python train.py --num_attention_heads=8 --intermediate_size=1024 --hidden_act="tanh_gelu" --norm_place="pre" --rope_theta=1990.0 --init="normal" --init_std_qkv=0.028 --decay_shape="linear" --batch_tokens=131072 --train_tokens=842300000 --max_steps=6427 --dataset="wikipedia_en"
MLP neurons of a small language model. Each row is named by its layer, matrix (up: input weights) and neuron, and shows model dimensions 0-127. Each number is 500 + 40 x the weight over its row's rms, rounded and kept within 0 to 999. Numbers have three digits each.
A block is one neuron, or neurons of one layer that tend to fire together. After each block is what it responds to, as a language model described it from the Wikipedia text at the highest values.

L9.up788:551494540501536437458432488464403572517550495498416508442581551544501516467522502459569430476535506532517477469541443438415544522531550496559460474404482514628473499453421483501533456532541477515541467521560492522525504555440494428586472541445534459521501505520490558514459505480553526468495499433489472552585519529472512527532549478479474489477508481523528479544443393520445475454532
Description: Date and time anticipation

L8.up9:609461480538437554433506533488393478537449429493539502455423492535555516514562486506482540451534470483489504514470459522500492541486483489560435448492505450519530541465528519498525548446501529519524449468588504488504497452503469538558453550475449497405533471467556443533517509467562472479511533548560501558569575442546529494483543428451521519476438475489570545511509521512491473485522
L8.up407:553457466495539581474445435496447452535452481430592558463499471528544455494504493507479551467526501485496477516489462563501479548490571487541494465512377464568586514477485508527465480522467535525529499516524506532496441491478468464562493591540457482435485436425508464649437435459488479455542516622568509524536510434560528484536493420517498517443424463503517567567469489486453532449547
L8.up419:570458510483476501506430577574455454476422475537529539572411499445518565511547513564492488507465528520494490558478460534474506523530447524555487499460471515573579466463509528485562531475525483514542535486531491526472486492499518471570490534491519511451594491499516476536485477509609464462520526488514513532536545456508554483516509453464506534488429460547468554478496572532508534515522
L8.up968:539440423538448419465516452458475473478430473534553542542446463577472517568484501515482471501515505435477504469525446509497566533515510501441530462556481507523524474430467482571440451513561459531511424500553480466466452601440526526499546517521400495456543456506532505469465423548499417545520502586564526549534548435520486472521578499472632483484417511537518550479483497509509498551516
Description: Plural noun endings

L9.up412:480475450480456540534451483594543463509400450559484520481534513535500504570495531500491578562536546532517543595535552437493499510472600473553493452488469517481453595468475516513494526471519464471517514465470579488472525475427455463437486536476515490471494509420489533424501498474514461435474407464540407555506429555481516521537513537461459560439499518446544440551489500505404397495444
Description: Paragraph breaks, mid-word fragments

L8.up73:492541406508513509531457531502506508517493476554543471464589528456444486498444545529555530486556530545484486517473436509512494522484473411563497487410422517528503462541444459576543519518448550466477521455458592558598483519498516498455479488473544530477441521482460499415477513520562552462536499453595458519513508512519484423471536460494439513488494522473442512544501484470463476420480
L8.up592:553520495519441537475518521534447488507448498553470529452487577457477556559449567523514562518535474561445526482496485467472516499554457480490478498464457519572449523466435457471519604497589473518522520515517553506525512432466547461554468479492487453410536502517511464546491501471547548534532533525543478496512547486585489491514506517485534504456513506499482449476514405452433490430453
L8.up811:494472538453509511497510499470502585474505476457486636460446486472554577512461458550472492524548497546509497563497544541556531499439471452540458465426481476507528448498474494544465492489553502544488478485458501462555518478513600450571520498441511504522551417455491530455460457462546458509489542540581494499519522470577541486505507502409534487520473434485496484584423471482449500555517
L8.up969:426528514557468471499452455486482549525456522534499480472451504481485491510509524552479583444554491452526531514449518553582548563548480459536490467456469443514404511446447497525478563605470494582540479532544513540513509449471461549527457503456439547495456441486540508497454560555526543490473476470468508459497516479520443472477566515470515506510533530484458533536521527527473530485467
Description: Name-completing word pieces

L4.up234:508528539484486462443541438523448528538602527513521382576431427559452418505536531479515480504451570465504535464474413502503552476474475500521470575522476517436502424511480467480506493471571554546473595547501523539487519505471510529478474563612435498510457456624438531511545543529474513524495503500472460481474546504469472517469424423548461529501525456469552471424440532486437523538488
L4.up396:514524481497517448473505438499519490495520480480529387509482459546433432481471523453590476491438493492495524452477430499489347465521407452496496524528457505454422482517522500416501430516503556482414550471538514462418484503492473506456464464564458492552450468527445522498551520505491522506426506511457529524457495435483437500470494459497521576458591510521516457432459494505431476561461
L4.up409:544468499523461503490516471468480518476550512474462534503515485502486457452567528498555502473505540510494487503524512488493256422515433476577488512491436482433461423482492538478546506457609522490532501531498513549483535569480561488553450541485474505509452509423457555510520518524461535552496488553506452532510535445509494513498523506522513490453534537512450463467562542503471511555569
L4.up598:554522509480524476498570497529518541515561518519532496560471483529482459504598542485608499492496541495477575498448530493511512465560470474520528540485444441402475505506578531483548550544583555508493551535535557473523525504489496504493476550603527512514475498510491518584511485547436550548453560571478460506579513461547495484511544502574513537457602531538517510565506491520441491569485
Description: Prenominal quantity and modifier words

L9.up205:510442455462497472500519552497524562484458558594507504465454509481455531464489539495497551500513517573447535541523542528528454546562596470564484501493509534544531524484433487494478516475501507525478394493522472491528509524509518494503533487505569480429468493541502445615412478516519496543499540583472458595555532427486532536581482489463470527506477447482550481541520477459488438471445
Description: Mid-word spelling fragments

L4.up138:514510472568485610496526530471483513523441550495474554477559545517544531490533498498487481505563531499503358550522460502476250521498521519541553469447470514501546477531500517496484517483480489532598481517524515510480505481484554507520497581429572502510624548440548521462498512568515473503521456531518526549496530499538508451488552511484519485459503506526479490496515527554464474505565
L4.up215:477491446549474522520477546479554493458433507498485523532520588480491548504475467546469490532508521446516397536521354508464683547447487507537467466494487527501476528498571535477434476477495495537540479486526473497499506507477509430464468525453514470504483528433518481461454482487505569512528519569506516462500470489519521456513560524461528452488563487503475494526509512496447501526560
L4.up841:469538467494519530543419496500538480489485504475431481554504505453455465447526461556505502565525567480541445542489521490450330569481512432480478513529506526460465522524450487494454463520534476523485542585514463548502505495544543519465491479434381495510616472495478448438467471522443511485505534515507415451475513471435490443487473526465490447492493543478489492466506501460424573499544
L4.up875:513509497564483584525462529499527540540414525501443561549561572478519525488519515541516497529563507517529406569464464526504367559511507473537497482479493485498499543497481511550503500557564476550555457511569489535469538519499560481512447560441489514504581500489520485457478525559491534475514522552506465520476580492505503438486546540497594402459504538534465460509515508504462529505591
Description: Word-completing final pieces

L4.up752:489471480470485514548461541529528537525451483497477489508497445473523507447584496500478528438488493521532502514504589504483597552524558530490539549529584495555497500511473456503504559505511434485492451502529461511523549504528441515499514430486466481522560467506487417510513484523542464481485549517476526469472476522495540480458468537481480459502426488470539482528484499523583475480549
L4.up753:507454472520568523529531512492569493469497527506531559479539560566509513525448538482505544485536499542497519549571590506530511546570443585514496488506510497525497520482590552462506547528537542493589450478485515516536475478492551508497493437498584513562475510451509494511508435507560511506495542524516521507559510510547492507548528530517493506525494526550529497552514530512606502555506
L4.up774:444457502441507510575364524506499518490439494495471499540463553468542513481519530534453525517521493473519467522497555541534787526546510543465477521465518483538505569454452510551486520525500451534479457456517479477532524437510476486495482426470496518519513466465470466493517472460543484441484514507459502411497500546491487476453478512490458366530443508443513489507512533470547507439557
L4.up789:448471460475499486579417512491477521484467505490486459499478498508540467451476527425495532413477501501513459496508511507536393427515523560445484519523527478510524461460434450428462395477446437477479425453536490474480535418459457489486513419494495488510385479432428437472542447486534472463445434495503496469473513524490531474446454508494464427540417425453535454509475484492542477456500
Description: Mid-word subword pieces

L8.up51:456494511471482444545431548501479539550598491515451446517491604571479489511491498543460440491587540510492461501485419521544479494532547421549427470502537492545498499555484464533520512525487462519483526533521528501475506455450485524554493499455499534504468481505552528484454544465561464504479502436552427554492544586472512487494541474486512465481489471467534490490410527535418460543553
L8.up761:467435500493525507497443488456498510561499499469520540498502585502475506496470551514530457519543464494456491486530474444518527533547472434533502497474469504470450555558480497534473536511568578524492554438478538499502491450448487476548468568386503511524497467577521462480458539420515468518498498511525385534570496480512574506509496509558543550416566517451501456498545465466434478521543
L8.up860:477525485538473510489481506557499546524509465517468466489518509527452513492450570504485491537537497475462495538478436464476514513471455381594537493455485567479479505463516463480497520537397494544670437569477496535482521564496537529475433510480474480546503529590509493482483525530517466501500538522491460533592548499491546494503540517506536512474537465455537420515464491530431452507496
L8.up863:466484470496507477516392561564456559568506480541528482481487569525474522519555463479477493488516547513503453499553434408494476490527502448531434507450501492628471551499500448462576472519511501485508503522541493532502462543471552472456519492420508538523466519549544515563438510505491526460505482424510464582546512517469560540479544518547528532445502475462512511503487410553425434477490
Description: Upcoming date predictor

L4.up250:578452582499451601526460465507487458560439484611443524486491517461424438502522485523479454498533499508509444522550491383527513504527494498474479444447475453523570523434487555554454548454464436567462495488494445465569443524490603548505475476510462512515493571478567500457447363452545488554451455510490505545528461481534465510517531512496575532506512486528478493477536511462451456494449
L4.up428:524463531489466481583413522476473489508380410586531559527539583501481469503440480576483468516519501487520508523557530433562516568451469517516441519519407523456513444509498449433506480571459533556538470558468526482488498570433518506526546539512498508464477488536553552468504555540425482523534430483485473502464510477519513537441452538495484531509516572461545496557477499510446433556434
L4.up637:473439499504470563487442521533477484557439460512512549532545532509544523431528464479487453510547496505492499626472481488545503473470487539569456455584470543537483482500488554552439526502475557587484470544479553449487460502491495487519490549514547514488444519479514424473471520437441418462496502550563491571516496553532536556589510422571506519425508497446478529493533528506499458553504
L4.up852:459469520517408545547451486496507448545539446588550546562489574584465492473506509472543471492535532488500487515561532416518525575451530524489559478550359522489478489454483532544458482492483532443482495450474500483498469537463535499433569451493504494526461541473515464481499525525511458516520426520477428552521468505549481519515485528582484522412454513485540493488511460520486499485490
Description: Mid-word fragments, list markers

L9.up435:518505464537489537475448536524542560518509462479488572522548533552475528452495570517476495505512561494444476530544509491477541483482536467565468510496464583533516503485524518487451467553591517597497501463497477496447507451503556449482550544545528482466424558467542457421465499503482479565576506526517507500605525450568483381497511517494543537458430434536518541522462502456498522454503
Description: "One of" and stray fragments

L4.up326:470442442556478511526503490514559485499464502486413480475523502571497535441559520499427450438505465551474506512499464493430521539486558447484512477472513523505548488473440497493490524469474523548510459478524518515539496526580570554497539555513487463425567535580514523496445393507538494433563536502462494555517574480517455462536495492548454460453506504496534502501512534468498530437498
L4.up341:415523452499488529493498553448463516520509491441543490461438512433445535481553547571494529504509536376515465488476495544558480478476526443501459461468512439502468474525480580457520588465483519563512472501509485459502558575517525508508540486514518511484483530512524484520470527480522499474498511524506430502522542441586467556545519487522477577444408459474440568565517500474455482529524
L4.up638:559450483467549518435397533507533510503461474475470514490428487485505546491531472543532457540512492482437517546498440503546545503539453523504502499489512530505533525501442519569507545493479530580528499441461500561515502531455517520540477572473473501536535500557513450439370453575543494536467542541476455559526576514461495533578545448526501532469562481541479568513566564454476533541516
L4.up1009:478494453479497563548496519459501503518529456510437563484536504514552428555531503512484415512563501484471503521518464566513506515482491440540503464507491453535536516506494430561547532471480543520438511488460476461517512530517502498483556579511477491461495521555517422506382461486454489423514483510515528558494545516500483471554536489479540516473536469513502496499533558454509505479472
Description: Partitive "of" after one

L9.up610:560431475470517443466523540451490541521465502478476527461463460546534531545495567482480512478518474472439460516491448554457505495571432485519513500447554527516510492519433496497526500541511505544463446502523518483459556513494616492516508572468541423464480506506536554455474444506496502521476533544577524520529503567492525496542499456412511473439519474548464525531466511442526490487461
Description: Peaked at / debut at